From a checkpoint of a small transformer trained on Wikipedia: 15.4M parameters.
MLP neurons of a small language model. Each row is named by its layer, matrix (gate and up: input weights) and neuron, and shows model dimensions 0-255. Each number is 500 + 40 x the weight over its row's rms, rounded and kept within 0 to 999. Numbers have three digits each. A neuron's up and down rows have the sign that makes its largest values positive.
After each neuron's rows, "fires in" lists the words (lower case) most often at its 100 highest values on Wikipedia text that the model never trained on.

L10.gate383:507436503523489530529501514450518509491502495460471534502520507493536508516530490553605543440422533516491496502493480431481441502493484503528553468516540514493452550513561558502471421512552508423555459564464497541497494492546468462510453456489488490534534432557516461471534514474489421455548585459503539520473487493538580548469543469480453511476456478377534498487443500420544491466556518531488442508502524489510460540498462494473436552541481512494495491460527494497485503455495503491440531447558508520584509533460498507599538450583537519505454401458507491399485480433456479442543488508565484540477499558505511519455523501440531461475480499462550566523464486442508537475439452493530509589547529583510534451608487526548489555534530523526493551556515586524542493564482508
L10.up383:558524496514519569549518465497517472421511500461519509452543524492504569417591503547406449477551533450477537516500534525526533532526474464517538533455483509521533488524530584445428518564520484466490482513474483587487504507545481469437543430551510465463441458495462500475475499564451447528503481513496506523515495557400614529440455479565518454530507526483513451520540478468510525512525578533484463443499396515528459512541533576417468489572459561449549468451508447501532518518522549380487415567476462535494552466501483508523577565481506478577494487487532466532523489510508477517518488508494567505455546504464525557526536539570445493600482508510477448519517432550482477506440482493463452497480514519490508429506512559551458527511501497452498538531518520503516465543491520
fires in: "by", "for", "under"

L4.gate270:432504473495540507631502542544598481513493458514448453460455526564553486502553505503539438498484516437557466490503431502472554477541452524452478485462474509536453500506484496495505450468480552526468469564492516444495557572445533545536529552492474559519531487493514498427461452456480466467536554467382421512487531518494595465455552463458583538504488519495407426548502501513450521462547457461555437482487511457477493406532483544535455501486520562533530471522479467501559499435523472550472474482495509554448495542511442486433515494493582525498423459512551443482464538412505480560473482505517493521497482482489550459481481533450490493547472510505451492476519491543517567450416489494520535521546521496506488476498460527477466527529537551460443557527476422568522578475523496
L4.up270:488439492415498467486548477520480489521494452552485542522583471548470577489487473509540531461496515475503497464447473626513572484478467525538509466425478570509481500501511500499511521444510475481573543563375529464450500540537438518449522481509584441488593492507466505450548515467510436525488498597574497473501484474479539502500448549484564459497512493550527585528477510461524425522472580471442495549474531512504480559607496497471551491490494443491442525509540513521465451489528466535475539570508465516491459510468544519487499436437455486494502470513489594375566504520540496538533468436501558522448523562494536466470489516553582533483526508511478548418482562482503512521524532541445455503523540540519453505530519504472499469486513464537505478490509577454452443488509502
fires in: "by", "in"

L2.gate247:530519511463478489550491444512497533480511513509545499453460513482574569485487474500539485491470500488455473535500469490497530434496459472453481530492567471463538485527457514458564498487534435421508499432448494462445435441483485544545564506462471482579520494492493479511591537488475495476530483554563507564485580532447565478466478524488562425461499508483472454412463510480564500566496471458498527505516466488567490450522412498551508482461541487460542452432479517451475515472463495452501479472484467405440489530535529482445527537525518494513558585440497576492392499538543464463567553444531547591555513474579556500476455502485463522518449500511524484501553521489484538573558534477432430585445516528554521498465476496523502601469489446496474499484478439475548439465478487
L2.up247:498515424448463502450489442513494541415474523502518451557526510461535524513478457511500455467484519498417444499524532507538513513541505471498503511509553466534486464502541514522459524515503541500400545434520491398546522482510491506588446497467573480532507491549515498516535521494425484433503442509554487579560469422504526456549524442477554536409532476516532494451496444553601469584507485521490488482541478502523503506585507532504548503498483513432528548455509499431398552483486472455566548487552507458477467485545507468516445429560508465514552533453468501484510527586532537446479526458410538564491538441487461476478445488520516544557449502497479488433460502518518440457532516572497466533521544547557543527497565526437523566519529484538487463455510478565581501450514503
fires in: "football", "high", "first", "goals"

L3.gate435:517564520458511560496480406555514444487500515543491539491557396462549523573567461504574466592487514478455476557513501545517427523544487546582450522544470478532568515589414524479513471539481533555512504503529548471432461463532486457505513512379474517431506520446440450491527507467485494543518452457538517472456472423486545511490505476474512500559493448532534517505479574512545458450454444533524508556482533477527479478516487475489443500499470583501421509495513503466480489487486498498437573464517498502504493491575593495465450485462573504485517477466450471518483434405474532483551419588509471536584484554499464465436493530445515494483497455467519511438490442484495515534486477460491511536546487556537484511488539488528426557499502507465538488541527498495588537540511505
L3.up435:489491596457450510472482487469462411468509557515454474512485460563461488512528507482472486517450548469496454457456536569452539514525485470509441541518422518464521449512501474427538499487508518550494465504491552605460630553450575545476565469421540453517486514521433522522449431433479457524526499554547504511515484465514554582495462520471520456473523506491522488534527539492579457503453452575535586513486572460535499530549512475526542513508520544480488460525520557513558496446504522441479513535443539547542484532422527506504517507447529526463467473515528495590553505565537463498581478520415506505544501515537531494455490556514481504518553491531461454563544426490521475487570509428491527493508402505527476465467446576578505454498495522505481451522546529556518499509513528
fires in: "under", "abundant"

L3.gate515:462501474501474512522573522474636542485505484440474462540470599521527491486565471519385479554533499512474488554424516445484595500533523500495471553472489474523524450471523493462447495531471499472504483493419502447505551557497419581415449491477458521565460490460453448483479483455485542494482467558530483481451503523518457542533528491543561496579517501518444511533520549509520462454595537442525497541520527508543516550408482520500484562502574473506609482455505572523467474530500504484450498529572478483523509543508506453499473493534535491495467521526522468470491549474493437486510515435505542424552514473489488487466554518478587568474508514515574495505439463429508526514568463442500431536523501559557579530475495444569564555451484508510507475515536513508539490498475486
L3.up515:460492536473516466568478571525516587419410523519584503437466511539553475417551476524468476525473458513528515500518467483488435503520439444516446507477482501400469500460498546572501453503497460555507514459446472459430548518501435552519583576564552546502538551449536557480452519515502560428529479580520475433517511467453510533481499526543511486509405449523469503522489507463512526547507542489531510555490489515517440495497442479528441486547520521472501476524489458510587448453482467560543425520456448527482528439523540504459515448486511424522545480451481469533501559400512439588483515454514465482525533519476462502520511524474553509474477512539542550568520522488481583583463505509519462496509488503489512464427480534533519491455530494555416504531512492493516487444434446
fires in: "long", "short", "deep", "longest"

L2.gate638:548500509524419537530518484486528455468523459525473470505475476527505556482517515586531455530530493478565581457521490517558493530443452484515494486450548525465469512470554507451569561525514524469579484497540423544554510464516522522540554565509558458558579518496480516508488570536491442474443461491562471497447601472462504512515518515476479522419492456478456517501486511419460477457473546542518526568545472483496544498511453476536522504536509556569587526426501484515523474494533546542552470525481505404518455513469531547510488534482496485393498505484523422564518451576485515472504443461553498545595472513538524470501531544460466486498613460422499561535547517470484465553398504487515507506479495555480521476468478535427503471397470537474497488436479547472531453497508516
L2.up638:483488504462509515468542382415417500555533540558486532565449451457432462544517555556503442511559490569448536486432540516529521552489518537485432495530504543568539432456504496462467481523514483394462560417543456488521503463513472517483513467493464536414538475452507469479480614465483474566523495447483468495490489471552479545532509447543521526515476474489571536501465512478537527533515532508465487537542450471509547491547483562573483493427504511517492545481506394540391546532454529530471497442557531509472516425505471507481445510558492501513549525503457481491554474519469515499514532517520456494490554550496486486524475520544472524566493455464533445441456515542527408461514453515535453496572486492503498547466593460462488490490495476511439503551486486417512501426489526
fires in: "football", "players", "champions", "player", "stadium"

L3.gate644:431529477454499543460467395493488480492571493533534558480497448489502530545510491508456431448494509514500527506404495501490549476516583494501470489451477531476472469482484494565493465536523476489482502548449490490507579544525505501520495480534524419508509510496447481463475573587552504549561490492457489462521506510491469505413507459504552484556460447547491522468513537474598490457464535480530442531570444514500472469514539541507475485562619529487496519452468559559540507482507533479492540497520473552452490511472537408467441467468567529554516462513515478541549457486429400519485477473461538468538492563440536466504507511490508473542453559566396486474563506498548619511413533477447509535574513524538493456416512509510475535482505484560503589507447538467498553518502532
L3.up644:531547510443485532570508518475572551471523502539484481437531508483467481492515582466493493454536551538453527517489510459441491493534529487437552541556538516495433500531525584457525488511500549472536506484509441512558585621493515472558569438418515475526513527528511511474510445577458454516542529516518504536493443422469538538473482497468468474498494515549542538515505509468544462535539587442453510465525529578560485476497502490491486574575544566487497524515420533498583495490470482502459535570499528443543428499472543507456531440449523528519457472485536504566543412461500512533458441520518542421464495490484497538482572502552452522459469530511498531544591472513489482455507487440436551477511515497500520498488455498562536534472528459493596518517489595485580583497503522
fires in: "over", "during", "throughout", "under", "within", "sivasagar"

L11.gate221:478574469545494501533475457564516441569525561489530508526388457563515552544605522541504487490557512485480474448461486549543470516534495526581495511514496457423459483488529528583517427509500526559468520535538522567462405507475529462393547449480539531545486457481422515538505475524599507479532521521506478532432451466513471565487474501509539483551482506524500454475564569477436599461515472499494441489501538477546460469526569481515448475526555558561566556543438501526484483491457502482492513553519516445430530520504531526511521513442453480538529473422531495521459556477472543522547501508522445489526466468468526510463562542463599496516466457478453542488501503475488553554502540490469512522463528492537487495476525456527481485586493453466523526515445494517489515416440439
L11.up221:534422509489518531548545513462481458433446454439464501502515495489452500495551470507431570625436477465470530430498559513467461537453478476496514483461445503481454461510538410487533534482452523560504541449519478450458510496522533534484452492490497461446519506462578506503439506488444470464544445459447537512463511505501460517491508482515475530480507511510573505523471492525483532535445526541463542427524521515523572483610473479452450554553468488497540509480579502468499530483566463505450466529519498438546544437470480629478503498453488469531554517527563436443457549495456467546551486451526451509534433499498453521512462480440526512508530493459499498477526460475564556525548476560557470545561426512504510515536559479491536609453435498442498471526551547559434495532452498
fires in: "to", "would", "united", "will", "not"

L10.gate121:481479402564537452422445500505542486505512518487547509409519550542509481479510543510492464588518472551548497537483503590551509497540514513550512459469519516410510519488508489537505564519437469538487460498567448469508501491505503596417487482417502541485496420508520420566467494542542530494569523559515525499504525526438439516529509420522467554463476563377535520496473537531448489523503477494549530462443572492529526494542396507404499461547493494495456501497551497491434540591459485533466479488460477489495445467492504536539486575566550539474434470492489546544522485471543533471573499517526519455514515520494470559500433517482530494528483431487392504472529470510477470505518505491431465529555588441461512482526477508455503499515480452458465521565467484509542525478500487
L10.up121:475433474517507544480553470536563500541568463516531508453516484515489520483483506488458529539573505505493404479514493575483523553519495435498512455512526458511439492457546500508485437473498465548422476540552425417528530511601542497508534460482497566464542492451491463534440485495434567513519551512500477452554434474545470494520485521471573535476529502448588577529456548483477564556493480523478469474428519486458457513544414470415488529586462518544568489521552517487478518539462492454494508498472533491450554495492560492487504512546505537483456443521528505494537530434467534500502444547439543467536489550468474505502524438475556520559445526508413477423519421476511502579524522523482497519490577531496544433530595483465436563517547486488591521520443542508506509473487482
fires in: "would", "to", "not", "also"

L4.gate678:543515450466492536507511507453512442469545486499423586513451498495578450472546494483585524496477496516443466503492487466547463592528444526523547484488461460467512478418450543522512513515514540505459520538537490545585563535490422427449491513495444558517518487494564515522452459451578437521516435511555514500494417488522511541572469514490506521534525493505487467519519492529528464414573583553521536472486476494464527534512546554530510469496495490540457530500445501523485496495503496498440464507529458490531526564427477508482544418525505545518459491531485521458562511383481569557503452477526534478493491466485478524574528537465520402506446460473528482592555465529477442528449516485532560508540583449462491519613504497458490481557484466553524497530527565500543436445469541
L4.up678:517550531588488460554501435450447488472465440488457509530525494474467492486486497528516485582500413526481549481545507487488496530515458485502538465434499476516437506481533486527575439534468441465480532463503442525528534452480556511481504478590498463495504483464454484466436466489482521486563552514491630593477467497466466481526503476499521573416471524456551461454501497524543485507461519470526509500411511490401531448537490516483549548517560528422444535517462488441528456558472556474499537416498501446506466447503497523546477457534554537540520490505499418449424506469554497484564496471600491447462531447466478538486503498563455479449426513486431609498501497539512520544471508474444497484498530519535578447514506512478522505506512561571489529481449500523472470585517436
fires in: "january", "september", "frederik", "pallolitto", "persuaded"

L2.gate399:503520442420523506549506558503550570483501466483564440512516456418533531531491523527504501487474568428451455482568481473521413524622520484536498456535485471567517493456454501447467472584430527547539445446477481508496460502539524505495516486535505439562530505560471473486580573469530462455535551486492542471520486555560526578496556516495480493502475493504561483513526537483494492471536496448558503475486414520500512577521497476591525526539480498499460510531499515433499480440444489483501510551444484430516519539502541480529557503541462481531479453442497477512539472455518488503461530558520538474572485455510530480482488543555510535460535431403483544518550520602435532501461521450444488542454500571474469484564511546505452493547561470407525516448460462453580529497488494
L2.up399:534518447435457468470545507483497450502533509565509516469515457526500477528478455571479511487465470509452481449527513505527504524502518475475436380493442509474460489497423438473455490505463459535477466501527528484540519522496513465480505527452424438493511463499483496506545528505514504452486600441490518500502490465529529504517582492399449523548481429528485547508541557500444620468527528406466496483452459535579485468476468466493526448537464537556478490439440503547454510516420515487499516565550533534496515556485481478503577424439485510531480469496412559501568502463538579472481466440495504542553476445560507527507518502558504526541540521485499475437517518600454604469437500481489619514462534505477555413536460538483512477465487504452495528455473494524515472466448478
fires in: "these", "such", "same", "those", "well", "etc"

L4.gate612:516462558449542539518497477484534510524455443565435553401504517536464468483542484440453479504488498494529463497461497522512541559467553530462533463438544521493453549534521481505495459485538508526476533488524487388478623525488442516573546440523476504463537468430450413470478461493475505567481492582456531455463516539521507515454542609484545456528429480497474519442476551467503437522546466510442410515505481504557483462514515505522541458525465548451502439527501467536451468567501472509497464576540529440458500531461470611502529456569488505537510503513547536471535476490494466469459468496517574516505487478489467551513518558448531557493520568543432500494478494509525477514402457554479537492509558444473449451454521461514441514543536544472466444538505498523432476449473540
L4.up612:457536479506489508444489512497480486490534486558504578473447470579580513581541475543551434493609475559471521529510529530537494479536472506493511477475505505554564543469519492488491556464442460519512571551489523516536573526491546502548524499568434559572587459480497510532492516462487555527567508484427498554427516557500490468479541462450518492523525504541505459585544463438469507526553467531539520455541431492389529490500480489519456484559492499535534446548460544533539496500566464483500519475480551519493506458517541566518478498452498558529469444471486459480531410440452541521484546568471524496493527474526550575551485576573523529517453561463469526458463529482529406540521461502530460478482449532470548468488480481484454435558538485503462460474540522522490423452579481
fires in: "she", "in"

L5.gate145:472493435468526476529483518481506587472469491567552544452486480419471479563585531543428519580419483464461476542482531538455492497509531529500455451495523541559543484476523464479543478529451449499486398426469516485525524515522550427536530498561553525486426559499556545491523496514486506496554517590462502406486477417474516481470401534471454498522484529561490503521489578397489455481542512534459512510565524471503430550486476499527492546525479492550560517442443514530452517514433558523496524539455595402493489505492489528472509495551536459456542526543438521529505463430492492490524523507480464486525560531564497470451476464519516484516552505475489494443487469477471527553496511508455484545592492501508433463417547522518471521525507502437470545445503465596488498493468505
L5.up145:531446490573536482434436450448463502463442496540545504494535559503488492495533449524489443473542507550485462523501505587549527527524485486492435503525515555559449504541503483489569491522449415461472454532492473391449503509562506472519514494420511506501426522472539508398528506546526535579558524580476477487493567458503526468496513574487513529520513484489508520512505601439544509505529490547506518493510482476529478480517458546540531499490491530559509559498529417448522497550476588511446560529498444458505503487525526467437455516431495514569487406454603468460446559485509537499468490563497491548508467527547566549487471431493545514547563465457471581567499529491443455521491455493484476507535452526528448494469522577475523494461420482595477555449493508508514483531479496
fires in: "that", "can", "to", "must", "will", "which"

L2.gate602:432479517419481439475450516496473426501508512567450446455496522501595436506580493552524483510479540466469547592472496454510541549518549461600447476521541453445483436448493525517451483462444532585492517527521486463434520495469602519508539513476521500546497518507459531531496513526517499428508576485468497540528433498490481533461414486515497499587484483536508502523509509485483522513525511531596500504535565514545484489494502505518393507489529514511511515527441550454519488538487581504491513558512505492486501508584524541376482522491506455575464474509504541501531519546459465542441488449440518486525492527473492555410501522482464436465502520554451546497514576523436481473515435459513496554459448549489474456519482570428515556440545543560545493514505500518592474529498520
L2.up602:501500543478495512434480510514493418531554491537431472429452481466496457475568461545500474488503555494513514545474508481525525533452520393500459500527533507430457486489524560547474509451447513511470510486538531546476583523480547507520552491471558478520473517490491577595476483492440550401481539570514478525457519557409540510481458473505482473575475456574472520472487557496447464545545501502577524494558541543530481536473487477524410523528491498472440563511477559476485529529486544479469485507496472453400546517469514564433481499497518461556509458527498553476454504552534454551411507497477497552525558489491487603447476452468438413500481545519485469492514542465490463491527479449524458495519493535545464427500582540463523508537530557588545521549551456509572491488492560
fires in: "south", "short", "north", "east", "southwest", "west"

L2.gate605:490544519496508537495497513505481530511453505601496569468538464552460511498530519494483528482537494514506506559471461574439531526447504575471478488465486517523567499486438463497492464463457448543501498525534462476497499529447519478489492435531434485503442545453389470502556504519537611541481476517489507510546484546578530528576393546550497515471461463468502522516592534520493453455395432524513443506571538508495462536519511409576490525520546467512548514493497583505467516505410550473525542432488506492526542544551565449484550552462584455525517483534525424522476539498477473492511550572431445473501489482500511492405464485516485507522547526444517532476503495428466583565554388486525493515487467529564482497525510508560521516516570508505458493497478530474517514480528492
L2.up605:530477474544465469486529549504523496508461535496489491513616485536520514505523496472526607509395532553485480601459522564524493481544493446533549508482509535478510466478438575592473533451517482486445457495513549467534494540569460534472518476531498502475513563508474489544504527510500516524473499518570523491438525486509468552507532469500515550518410475435528553511473510421482485439493528455533417541536465509475468582480452477553578524410522480532504499538554557404453527571481463511538526465546525486505496458562522462493457479495430535498511517467526524515585487488510542479506499455523446530511515472544526542508496421429484563474425454490475397538487515555501543572517453481533526504491547413522451477536535422484504484491528506469528529430515565489587555478544488
fires in: "music", "gold", "silver", "album", "bronze", "second"

L2.gate530:462481444517471439454518390526484543534568423516551525505500505436499518470524462443429489488532453502548547479494565487522457555507520498477521531499552441465527482471485415471514527498500516520541568564444480519430529535484484497550505481441500508507520454459555546528476535493450525512468453471493508445555467538452530558538512503494513486498507499550498461516553525548558539421544540499510451462535510496527546522504568515480500381430495504430551483548434512574477514478572506475503548487509547417426494485528523511458446555538519519570521474466482459502517566442571414554530510442416497568516535459485439522430521451525480440463569499460493455485563436496433499475500541545501495484521483485527521571469481556522529483545583517483535485588510551493520465461504490
L2.up530:436409473527540482504526462581486542535554523574520499488508604459571547513581508485417444537561466531476521527499479458569479511532493497514495494511479467470536471529542447498478465495508513468479480494457499521541488513523602545522529497443584511511468534503486506550523536496466435519489510498567475477571417532503533513531513567528490471487525450586512492537521579444508504474516516485535544481542556436529412505558473542517504480444505509436485494476416554548517517515495572462536507475512530455485556481489535497466425503403507465511484486446495429498519540512538451545523476444410526521540513521542470555474502492520498492469535564478501524483551474464431503548487497517463545517534431508587524540494446587543499457455530532511475593558520528416540544459460564
fires in: "central", "northern", "southern", "eastern", "north", "south"

L6.gate86:544562486569523556491474489543550454607489475498432489470460443540457497530490474472465480511457475497506512539503531497416511572492560489515493532459477547469432465465497549551482494516449465451577409471524461496427461439467489487519503472383563463524497523476502544458504478432494378466491526526465512521495494498585506500522508503534480491565520531520462507544479531549583515473500498428464474561575543495513440540565496502545523477526555390481485480478517479483503626488493487508453474525469512612526453531474535556487473492530438517383541501492547527583470489508538445518489497535554459429499452513512458542451492519484491539496489449538537459506493414556513515527472432536516490488559511516481518496449500484502506495474498481477490531512465480501435537579512506
L6.up86:495529511502534461466479474573527510481503562523525494549484545527554608489468476514531519481455442538570477434512472507504442449541568504474494478478535449538499512479445553462545484548444464436492512473476448439487562534452488501602482513483525532498537486441447555515440552572545518445450535521490524475493531467551511531514555569541523460512557523518537606497461486483480525486509510437445520477465525541532435544469540495453585479558422484531563540453537398469443488499476497475482505522507499519462506521500507479516510477525432540456448525470500468500527422496481532465463503536530491475533450491516410486398514480565524453509601524516503503457509465484440482540574451474527507515491516508411513555524516505521518502496448500506471455505488548532647424506538525
fires in: "up", "that", "goupy", "as", "times", "around"

L11.gate358:460533444487509536444482526455553500583479523462567473503546544444551446523533509526474500527529490538494419562522455464582545541593493534519528503564579460581468520505492480492471488518486467571551485527437530462461545489479511437478438459372455519474576472546461482445538475522498572564491564501475494452422529511489524541464490510514541528492510515532444427472477480458507519429548553493497474475434576561503434536507504506560451530461479535446456548512544490453524463463442468491475455528507517524557481603505466453482515469458522574517465448555557529489560488495446478503534486481470482503494516564477501530468453472449486560539480472488541470496530503497561487499524560497463569496543480522478516477515543483495463453555480542506545513489441461616511541522460447
L11.up358:573510506495518582531449533489588463470467501528404497518504519508465492495479484418496448475508436495567507476528501434495535478487505514499558509515461541495535452483535454459470536514550461530466509482425424515545515509532508453497522528433416499518526560507491454539500456503499496503471504483545561539476503488490558538497426483490493439495452534493551495461501497527520499490499467568525523478498489510484498506537545447480498496498533455559408549461494521499438552567484548542458536559542437548469449468498542456519452526442558515422540552580470494582546516455455492396569444469502537527453516566501556419517486454566468420496505470463501470534581442503392567560492467561533454515486539512513553516482482520476497571483503461460510506518464587473523506576503563
fires in: "has", "had", "have", "the", "de", "after"

L6.gate309:476547447473540496506576508530425487535519522551537483437567502518515509501548521494531507548497557561462435535481517524534524503565562489532474556477537577538441547456577499434523484489488400504487511515464438487515527502501552486521485462512513454416520410487484470494530459551488484546515527473494464556501477528444557468485482474558477572511539521397531564503465499438480475562483496510504438542479536532503484516438508518513519550495432489446486461447496484492434435486512497544494410533527431499516531444515465390552494459562431565508470523479529527486501483545545524509584524500536500501516484492473521511490488499572493482469513511475443394536398551476483498487485564529527496495585533470555509450419481516511535417498523499556557583501451446510498491544493557
L6.up309:542469471526524483460465493419404546450473537458518506462549537455537508482522564533461474401509436436471485501474518487503503535512523463513581522422491499600504496591490515471485502462516481483546507533528568488466433426496552503425496500501491507531535559541502544491502561504581529441415585487529457484473439497540474471569505488405512493548536557472479473498505586487421462543450574515489514475521538523441382504500489516500563459509478492461476548579518519495455493520533550484423515541442508464467481474450470537482568551484560506501463478498473452523505469578459480490499523483475484499484446499503495461444491505501460510517505533508511503390478564443542503538508507507494510518519503495587512478507470531449465523505470413530553485424509577484478573527509456
fires in: "that", "for", "which"

L10.gate33:478522527472575447515509470519474480601532518515495581480542509544535477445514440525464536605492475485479541530501461535548500473494499474533598471485488544490457501547465515500492466528508519496519498480507494447423566510535517453440450476570488514500522500528506483460489492516496484560452474414428472527506455458491551468520571429472495518500504568563584494537493495495443536549580482458448415549496597478520464449511512494563601471496439485508566569557465497497515543566481490443502443525514536526497468522425502495562544484477453534494460507468512515458467613515522491505558511503417506487528399487503579534539537484550570429575478474525439555526538492488564523485492452430478538530481529506492530471497534482552489498464502469478523475481567521507447477514478559
L10.up33:546501519514521585560484459474500491445501540563521569505479445505468503469497520534504496392501406554450501494461517476521537523526474497494601552505572526559462481504455519454481499533542491500510465548444481471459510452515566530547542527507494418500501512448474534515507547485504568440485413453513450553546410487543491533478466512457561535492506481433480483459452445536486547520550544463495479482527492490500491521491527560565485499453504557516518548468561466455508529532546490474436465618512524440521497539444492436469568485488494458499466539464529499550552445519449488504472541463471527541551462479503548512474549484479450454503484404445516572485485492483537480507515479485564422523489464538434561547516518453545500548507487505553455516530470526409550456603591498
fires in: "a", "first", "during", "last", "in"

L2.gate32:519519560442432377508457505496503511489465508517549453484492487430494506523502466474525405522459520550475500479498498444560505496584548474492488448473524544540478487524493415488491485629477472545488457510486470443580484411466479486474508508489436474468515459479469501474519534483496455438553479447566479420502490504510487511491543559478492548574464517525481546484526530515568544450499564546507414533595520540516445478455509495530483442447464458531473472483515552550503533475500533484504490518438486507465520558452484448488510460457485492546546520526551477579505533439518544421428566499502553524570567512467555470493527565554461522512468523467422524496440532514448536513465599500501438474558470510464477480555448548489489519435472531514493558508444455503460487525449528
L2.up32:491500448398539580438471465455475455487548522529526539474537456494512518535540455478530531482476545475509483486528519518578498485480512532583473502554557420559460550484529483530473496489517521505474467516536437494569470455472506473468544515505472467451473473541411508481505482526458493495544475430514490460619467500468502507473496526481524537502455504521553522582497550447536455460527456509529495470481469536454487537461504541537545509447509491465440540463500546549438633564372529496514485505563489464459527452477446487452492486477573537473502503461525479544411434534457506519529484566431489499547526561483488501516492525563436512510473527529514461499513553510493555568457391408511486518537482533476530486502514540547466483470530500461445513510575533481514373488491507
fires in: "these", "other", "those", "many", "some", "various"

L11.gate143:479494506460524506537421505577535484510506491441590541483535498416585491485450429495518428555492482492484429534542462508450509537542454510503507524512464490506479489394542490469559587467504488538444493524546541464471551440484486549529506507456474527556481480516501488455545501463497543522489487445449491579467517459558433475535520470405498546460507462471461517521534516514447404506469442533491444471523538473518498485525515471529419464532549515498485489585487452532577508420435524490536472449505494456475458443556473531411465537539488496538567445555402517483575522462502448480544567466545587537495469510511486526444456517520479500521472462490547521434508529423485545507510500433503524562474490527542496502533507502452412570528501507478498489452444489455459475539513490
L11.up143:476538444524508547495383529496519535478545481407464571461521463485545445520514456507565471528439483566571463498514494514539470543512448476524470442546530567516462509459544509454450570516429451518493456516366542456463531517537500454490552554454442461495535516453569487484594513482510529487499419486479488523477471496390456572486470491514546563432492430539457540555504497529437509410482472511493512580532455584509489468484428485560463507516522483520514508508497512533477438494419541561548554543509494543542506457533458442506516525495489480564566504524498512490455550531520490524553450479501517478433514491510478518441502574494501468499521548506489492494498510510468478531485513476507517504478516443428603488490489488475582499501502429429508513465421494529485486475526525
fires in: "de", "du"

L4.gate668:478535549471501546523417521438521468431494557518496537466510499404591541523545451438470419515574539460437514572553471575548510531533514488462460428465512600492545468485507538501510494533408553579547515493441458523531502512458542498497495483454444497475528431451448493514482462498514522499460535476527542521568452496468474469512527513524600516599539449560532483525490518494477488561484592468497458522493522457485453544471483529498513469476510481499481497532441478499544476496537528487465465567511447487435611521429424471502515550481513580508504542436506481455515439554510487465612478470468520506520488519545511491415499544488502528535453460546507515477481539525496481553529561499577456505571504449505475462480467530458487510446509505526531536573483518453528524499488503
L4.up668:509445517485518492484481520477503486487442589538584536492496491530504513476487484510515508500591606482513499553524494473513584518541547443528436480500543536461484494501489496499508537474528524502443551420443438561463506517563609495540512409458544503462497489500526522541461442497536509535497577463544469566514492499567508438505481608489544503542479518503500513525512528476490450544476556533474528473468451509515553456462532517571511503519514449467504541583539435500495515508535512456501488564501487527539530529476474490523526552475406507527560504511511517521483478536502540534500471458470580584574501500541427611511473462428404540508515452550445438475439546553552496441508522529502485536459460497453470554470493515444567517441522470554512433419484541458485451502489532
fires in: "that", "it", "which", "episode", "plot"

L6.gate206:491502499454528512502479459482528506435439460554538520475489499515543466439494430497408505539486488526519550567525476491532530557558544519606492518488574475445516564529543501513548444520451566464479406514533462488504420491566444453463490466489549553557560499499490506487538564499478440486480505535465495528452470507552475514483458567468521513532507447501420472465468446460545485528510564539511471549464571514604425457502469491473557585426503488472487519390515500555519460488474545509525502522490522505543483534494454528571469488589536537486516459555483494515448554491523397548493500452523493501528489572552466523503503475480456523519487478514490517480470623523504465513479464543475490515447455470458446527439486535514492552494535509418522437441502470508438473423509500
L6.up206:466504532458509461559435455460556536468522570513532489480553447404536576453530491463439469589533499535447609516466492490485432520521493484534434506479545552503522431487555484427452489566438505437524418573517510490482471532454515555479506515510565464550500519622523508497498492546549460535490516436537483515551457463515521499484449531550476467555570400525463515601444490474514507487470547560541529466495532544456453479594517489482548519505488513532463507511477475558545489479496436495510504526535483470521414516505424503516466571557563479491508466494536516453483543518496458471504497431561499603533520511441512466487517513475420518513479487502498518541455584493482507544448524560504497484453530517446504530503501530463513466484480523499560485421486551483471504507542482
fires in: "the"

L11.gate40:506544452494435610519562459476562520487467518608471499540456472447518502499524497484418476557471490525454485507475551485492472438447468470560474521472513541531545452480496494496468539466563465517526513489456447482436466533552512480456575494498410488501558496506493520474476484482566565512472536501474467480562498562547547485450532554474564541477456544450450456425472472451461471401501432552488559476494474522522506604469514479489504492485490484483498527531551455572505431484522515519501429521555457460508539457509571494475475572504573549550457472512560558467467478468515444453504510445516542461503452572458465500472538552510517510455422501506477433506533558523508518522481565548527474507534494555553458534547544476527441474524518485517565583486528504498475416532524572
L11.up40:431447489494544515539538460586473443426436506527584539519516463495490604529451505535443536501513460493503427481452576477469508431493468486495529485499496439506451515538498529517492524453503494493511492501415486472509481476509499473495488530448477480492504523563505471500457538495438467483532520471514514530446510550531499477496500533479469435507505460502503467480484481581577517441539526506512476538410524478530491514478478551489451469479457505429548481418541392486541486504432459500502593574609589512519423511544516491535507504427543502518453505440528466477475448572422457459499473479445494473539540480497446480437528579480395511474450522511409452533564503456569482484557547497499529498548521515460500489541483533512505528543452572479525458523508472435548526458564491
fires in: "2", "1", "5", "3", "6", "4"